MLP neurons of a small language model. Each row is named by its layer, matrix (up: input weights) and neuron, and shows model dimensions 288-383. Each number is 500 + 25 x the weight over its row's rms, rounded and kept within 0 to 999. Numbers have three digits each.
After each neuron's rows, "fires on" lists the tokens most often at its 100 highest values on Wikipedia text that the model never trained on. A number after a token or word is its count.

L3.up1005:486482526493493514539486518483525506479461509502505465509490521479505485495468540486521488516514509514506482532510507502521468448477509495464540515475450530517493516519463476463498533513482491467531523489464504486486437475470504555502506534503506438491465490470506494482481482500544476516
fires on: " between" 13, ";" 13, "ation of" 10, " Stadium" 7, " Stadium;" 7, " |  |" 6

L7.up597:447486505516506503494483525527508536547497529480508474461489490505520481523497471488496499501446458486514471496535516472517512473480507501502465493517533520499486459499492487516503480501562495536481504503525468480517518504484479505498549526512476482518483516444500519495573492503508494506
fires on: "s" 25, "m" 23, "g" 9, " m" 8, "b" 7, "n" 5

L7.up877:525515522503493510505482521470485519532503483521479491497497537512482543517492459467506521502549488554522516522515490483483504505534463545495519523515520541525463454495527552525490508520528535513551500481516568506513497514524473513466516472535475515466477466502493494512526532497455480494
fires on: "\n\n" 57, " compris" 4, "\n" 4

L10.up290:519493520456459516490493480492487501493460514510515482504475548466508487481464526468495521486518480531537500464515497497523482511558489462505455527501481495520513524478493519482544518470471517487519480510516482478525513506540472508527528520509514555471486533473506500485499509454556462480
fires on: " in" 55, " tr" 6, "," 4

L6.up911:515525518534472531475451538497475514501496531528496496464539494466506450510452511530514505506522475499536497527477514517508501470479534547484501479523515498516513495463492535500493529522479506532518517511514520464480514507472532483471508468501482458492483502549481527497466477489488552542
fires on: "ing" 27, "al" 12, "ed" 9, "el" 7, "or" 6

L4.up665:451511513509516500497517488482544475484461504522501471467510526551510475515484521453519482494452516508541486485497502491470486498488497491482491505476501468500532523515492466460535478487458462503500463560482518499508515510484513474496502485520533492487507457464502459499531515484475535478
fires on: "." 18, "\"" 16, "\"." 14, "ed." 4

L9.up242:484528527538498534467503468482504494485493505480461478505540485482542515510514467481456486488547457547511527495490500477497533505481511474496484557505507479491538481537469526525566520469470469556490535537507517480497513526484463508505534514511551505482495465512488464485461480466494511487
fires on: "\n" 37, "ing" 7, " with" 6, " the" 5, " mention" 4

L7.up419:469522528511500520507517539488505498499441536511554517539472516469516510478517509492542504551512547495504480469536532464487443570461487472547493482442528505460530495492531485525494440538462482547490531517495494513496507487519489490512499505502503503505476477501487511438494510481481529519
fires on: "2" 23, "1" 18, " | " 13, " (" 7, "; " 7

L6.up154:524473474510549510512495506464481511500510531480506512475476500462523509507527532508541465530492470499534502539548506506477444510475489501523471507479485485515507502452530481477474499507477490490501511503478500447485531457523468497489520423544464455489537512549517485487480500479482479493
fires on: "; " 33, " | " 16, "\n" 4, "0" 4

L9.up145:498507500469493510519531510496472511538541542494521481502471437470485511484463524479526470510514509520466489545434479505500495510480525490487452492485503490476503546506471478519538523544484488535516483491471508515493484522484505547507504468485498536508462486504485486489479527519482488519
fires on: "in" 21, "it" 12, "on" 7, "m" 7, "ul" 7, "i" 6

L4.up574:480518463469491520498462529474479462491514492495523497521486508506499527502511475476517472503483446499510528497526531517509490473477505536514438495512509509503529541523499471526496500495505502473519518519515544513506504501509508488490529457490469515540530471533515519492447474495469518502
fires on: " | " 24, "; " 23, " |" 4

L10.up455:502458495523513489470513417543485526492458495497490462512486539485487466501500526505482521482519528509480476504534466528499480471519514494562496492546523518486495491473476530505523524479497507475475493503494480494563564447507470498516505540542493458465508516496505528519529530484494465517
fires on: " in" 61, " |" 5, " and" 5

L12.up21:452476543483459522450520457502537503489496460513484471495492496490537493493530549514523496470515489520484495518473497517540482500526538529489465528544463493453505533512472494533518513506542481465490489498485515517541501535514490536509571519482525456555517494494536490482484527523486471497
fires on: " in" 69, " N" 10, "; " 4

L10.up256:492468511482506509520517490531520475517501468528511515469537507491476516485505508520485512527478535502491512504501510518504505560480477506508485468507494528535487498525529477478529514500485508489481480509479530475504499519482543481487517475503562500480491467521460470511529452581495542469
fires on: "." 29, "s." 15, "ation." 8, " her." 5, "ed." 5

L12.up987:440499480531528513517546474500476567496490530513494458526504492492488486514499499503527508507515528523485472505517503496486476500480480493484482553479511506535484479527511470489515496531490495512461467496557491476565516499536494497532496519552519535498483522456538466445491455503496513519
fires on: "2" 90

L12.up137:475479529512479488459517516492498517528517534457511471504484485457522509478515525503502534532461521535505457493525530506501499489560553502516475551508496485477467519478475482518505514486512463461501504521482521487450540518534522492529485487484516494486462501535497534500474485446543441502
fires on: " on " 15, ";" 13, " in" 13, " died" 11, " April " 6, " March " 5

L3.up911:493488495534479484462489491518526529511456483467511527518488461509454508480492564467518475516486522505514521513555487569478488494467494487464481513489507488529481509523483510488508477490528464481497505514454521493473524517506469555501509493485522498481474479472507513500460519484524477512
fires on: " |  |" 32, " | " 25, ";" 13, "; " 13, ": " 5

L13.up215:516514529518468443494484541511507521464560513525486497500500511491511505462501526529488451501524493576490519505511497469559526509471442455540507481521496536497491536499489507498541447446535481492532520474511504495537522509539516455525501490483463508494535472492476484504477496464539502475
fires on: "," 58, " " 22, " for " 5

L13.up162:477525503478486506500538481491536486488556502505495531489516539472500477496505503488473471481492474517504537508499523519486478531483518525484475515527526464538532533530482459503522464461473512531500468505522491547554498512495464459487524467475479515528494522510450501490492503513475483462
fires on: " C" 36, " received" 9, "4" 6, "3" 5, "\n" 4

L6.up19:487512534456487522497501504521502536494536508451525524521503514491499481508501491485535492529508463492488504487509526517448554503455527526508516495491515516535515484504532499533515465536475506483490467508524485483504479487517480462471523493516493488511457520464507499497522488537484513503
fires on: "." 24, ")." 19, " percent" 6, "-" 5, "%" 5, "ip" 4

L7.up284:473511527466474495523517524505512503540528505493505488516554459451499481476485545512494525477494542504488450504522493511497518502494536479484424471525514531503514520498463498499549490518518543479515503506472525481537514483462483501520510511495479526474492470526512495529535505499475495554
fires on: " In" 17, " over" 16, "is" 8, "in" 7, "on" 6, "et" 6

L9.up227:521486512452523511528463444518476513495470540450532486513457535544480504488509447491501512517478482512536497461536487499519461525486514537493492492516503445493496505475492506492517499492524484464535492497500496503484502520520472502435513547495497503490492505461516485482491523466562521500
fires on: " h" 23, " r" 15, " c" 14, "il" 6, "\n\n" 5, " in" 4

L3.up31:475548489510484506521531453515486516504512494518483516516498479501488512496488519532498480463497488526491474513515514487466516497518512486531472521501487488526538523498447473541495502454468443519478486511492511530498492550517517484482473503506478526510500516473547500513475508472516520510
fires on: " |" 49, " | " 20, "\n" 11

L9.up376:473446484469479492515534508517522502517500497507514470535499487470495489513517491516487496503553485496512523470491486524493515520468480500504500423487478529455442441470547542526505488515505552480531493504499510499500466436515496513490475484494505469490486494481508483526475495472514473506
fires on: " " 29, " in " 14, " N" 8, " H" 5, " n" 5

L12.up169:506491496512454508501485463504501502520523538489465529486442509495476495489527543480502523500487508481498472523508489483506487481502480495510451512522464461475524444517555530546541483480511520518529543508522454506508530506500555508477492527501484476504532523530539511482521551517508512462
fires on: " | " 31, " % | ±% |" 9, "=" 8, ") =" 6

L6.up705:444486485474468482491521518556534482534534491488527535471497484505491525477536544496457493534498540475483514520537571486514449504543469540501475498508507495498486466488472506519545526472544515562517450516495517467508465510548477515525492516518496506526529497495506522499533483487471504530
fires on: "m" 15, "g" 12, "z" 11, "w" 9, "j" 8, "l" 7

L3.up804:520519491472503482516528525477503475548505473507527488525505497522487529517472471517482524511517489525491486476500459515487503503493540504477517515489523524489466522484531484527507487527532495528534472446503508516445462459490498489522500492495514524489487506508478478496520490565492536490
fires on: "\n\n" 19, " ann" 8, " ab" 8, " as a" 7, "r." 6, " sec" 6

L9.up682:509491519483501478565512464511522493544519484553520494523431538495566476456516527530466487488530458522513468457505492504555491487507532459489473488527455452495506539502478494507509494456492479467482495517497504501520517495495488492429522494501497506445499518528519535503485534483469497498
fires on: "===" 22, " ===" 20, " and" 12, "/" 5, " in" 5

L10.up139:510502498521496487512549492526477516455518476491525507503502543512479468517503494489446494518545507496490507487473442517533505509496434497495523477499543509510524502469489549476496473483534491493540514493553516549521464514507539499484514510522490482481508490524493461508496536510513474489
fires on: "," 93, "2" 4

L4.up526:500492514496508491508499490565553507467505520493487508445510511527486512498544464557515518509484484472493491465482469490508488507528488486498513526538474520510527547527547521477541532476522489488459492486536484415508498509469482463486506496487513474478462484514526466448497485516490492570
fires on: " and " 13, ": " 12, " " 10, ", " 9, " between " 6, " | " 6

L6.up654:522490482497449531532488493487474538498522452541503495483480529513496494509500510510483516481477524526456483493471512490507538501516473491524457512503524498467504479491502514532484505507497471547476511518472498521527474513475496486469508538498500492468544486500534456558535479483501506506
fires on: "\n" 77, "|" 8, "| " 5

L13.up204:516518503509524512506472544466503519526516488451545486521527510521496522499482458503535465504531535555545535535484498518496493512506498501487549470484495507433496443492508478516472524497498474483486497519481522479512501499499496489480459468478515492501517523484481521548513523481496485479
fires on: " is" 18, "\n" 12, " was" 9, " to" 6, " were" 5

L3.up194:502536505487505501467516483526511476481514467483546515497493449484495506485499526518473535489528465539500492513485519492445512473509506458472502528464484507500496508475475465529501465498520525494510509516462500533544515452538508510483485535525539477538472558504479521519522503546494485503
fires on: " over" 15, "====" 12, "\"" 9, "==" 8, "oto" 5, "===" 4

L3.up704:512518501530489524528509501504475495495520483440487494497494475574485454522478482479457505445520481451538472537505511489493551496510495513464459529477464453518510517505498469517492518483526495478479522489474489461477571532512507515526505478487483482530481500525550512507491477502489490501
fires on: "; " 25, " that" 11, "0" 11, "100" 4, " | " 4, "-" 4

L6.up525:470510453563515512481476446472505513453534505469475476473538482464454513537492520488481484506534480490567510533507495548540506525465508481482500485490507491479499490495491515435473486504527477516469517525512502454494482541473504480544497536499490488488497497488475492538523513505524525487
fires on: "s" 27, "i" 14, "on" 5, "d" 4

L3.up473:508544503529451493493501491510499472501500474508496466482461493503471531532474519440501537494489525514499493471456504459515500524459482499502479482515525480515490469465500519465504467501503535470532537499487475516519509486494495603478542498499512529499483488499529513474454491472502498522
fires on: " p" 52, ", p" 12, " c" 6, " and p" 5, " the p" 5, " a p" 4

L3.up899:510489512501497488516473518471510512498515477517494502508458551450488527482494464463503515494485473498540500499498517513528502484488482518479529456521480526468549454490530499523529519502488539459524514474520521466491494480486496462503526511450501527494482473497496508517506455492489549491
fires on: " " 22, "\n" 21, ";" 8, "  -" 6, "; Nominated" 4, "°N " 4

L6.up903:464532503519492489524545532527483471475520520481505501532465495502535496512507460444505516517531516541493509484506502521531490491514479503508485531506512554487521489483513523529486504481497486481502515510539498461488476512484504518467521473483492505532483484519495523516503493481453512511
fires on: "\n\n" 56, " appear" 9

L12.up774:466484522469469502459553515518523516496513488521492474507472521497544531505515499474524497504501525537515495505510514504495464507468471511517508506519514496501497523493476467531524485531505527482472478497540518444520498517513522499512532477491502528492481487510473458480474478527508515490
fires on: "1" 48, "2" 8, " v" 7

L13.up328:503480514521480466539495497480463492514503492504469471535510462492492493500515508487455510549542501508480514481511485491482516514478504510520468477506481527546462512523521479519555440510487561527464508519520528494505506465497480522491520493518483501492499504526480490514525523470483485494
fires on: "." 22, " | " 13, " H" 13, " " 4, " as a" 4

L6.up896:490535511505500495572493534513517514499418542505487500489494514439529441534502545499464505513563506536504540511457513489520481534523502488524467505461497527498481528501507514483505493508463502551520513502522491486495487478496530482468506471497478495478509522490478500541500541525490471509
fires on: "al" 39, "ion" 6, "par" 5

L3.up97:485509509483456488490533493499474461524537514514494476440542483524550513510469457502478489492495492504578471488497498509492494504559507503513509480484518513521483519464512483498485504484508516485536529435516535470477479490458486504554508467513514538530503520479534515546526436523505468465
fires on: " =" 35, "1" 10, " It" 4, ") =" 4, " a f" 4

L4.up450:481504491489504481538502472490512510484513538506480440522517478520493531511496519481459497492561470482474472506503464487502471460507471509495544475477522539525497493504500493518536498520511465522481541515475494520492522511494520467473488470507520482475469497472494523530486527526492516510
fires on: " G" 19, " |  | C" 16, "arg" 9, "3" 5, "el" 5

L12.up885:467500541524484502498517566527481487531498470548508511485518496464465504476438538493491476492525511520466501506490558463525488482507474496471464499492522488486507504481525515542501483544501498531481531467512493530502495504566516497462522510521502504461504488484493450511492484493493452517
fires on: "." 24, " " 12, " in a " 5, " established" 4, " for" 4, " earn" 4

L4.up468:474482490485506473498497451512519472470521495512480550498459508501514525484541500510533474499475501504487460512482499490474545450498443488499519516522495530486466495514463496464527507495480522484515491506474430479491468513521500558514522496466532490520508469478497455485482505497531488522
fires on: ");" 15, ") | " 12, " intersection" 9, ", " 7, ")" 6, " " 6

L7.up247:524485457465461493519461491497490499493498483486538528481487506496530486465508491482511482505507479511480478484504493464493507486481530482499526474494480537510525509478539482524522508488516510452521534553475468499499474470524533467461518516526492451491507501533503539536482509561528483475
fires on: " ==" 27, " ===" 11, "==" 10, "== History ==" 9, "==History==" 8, "===" 6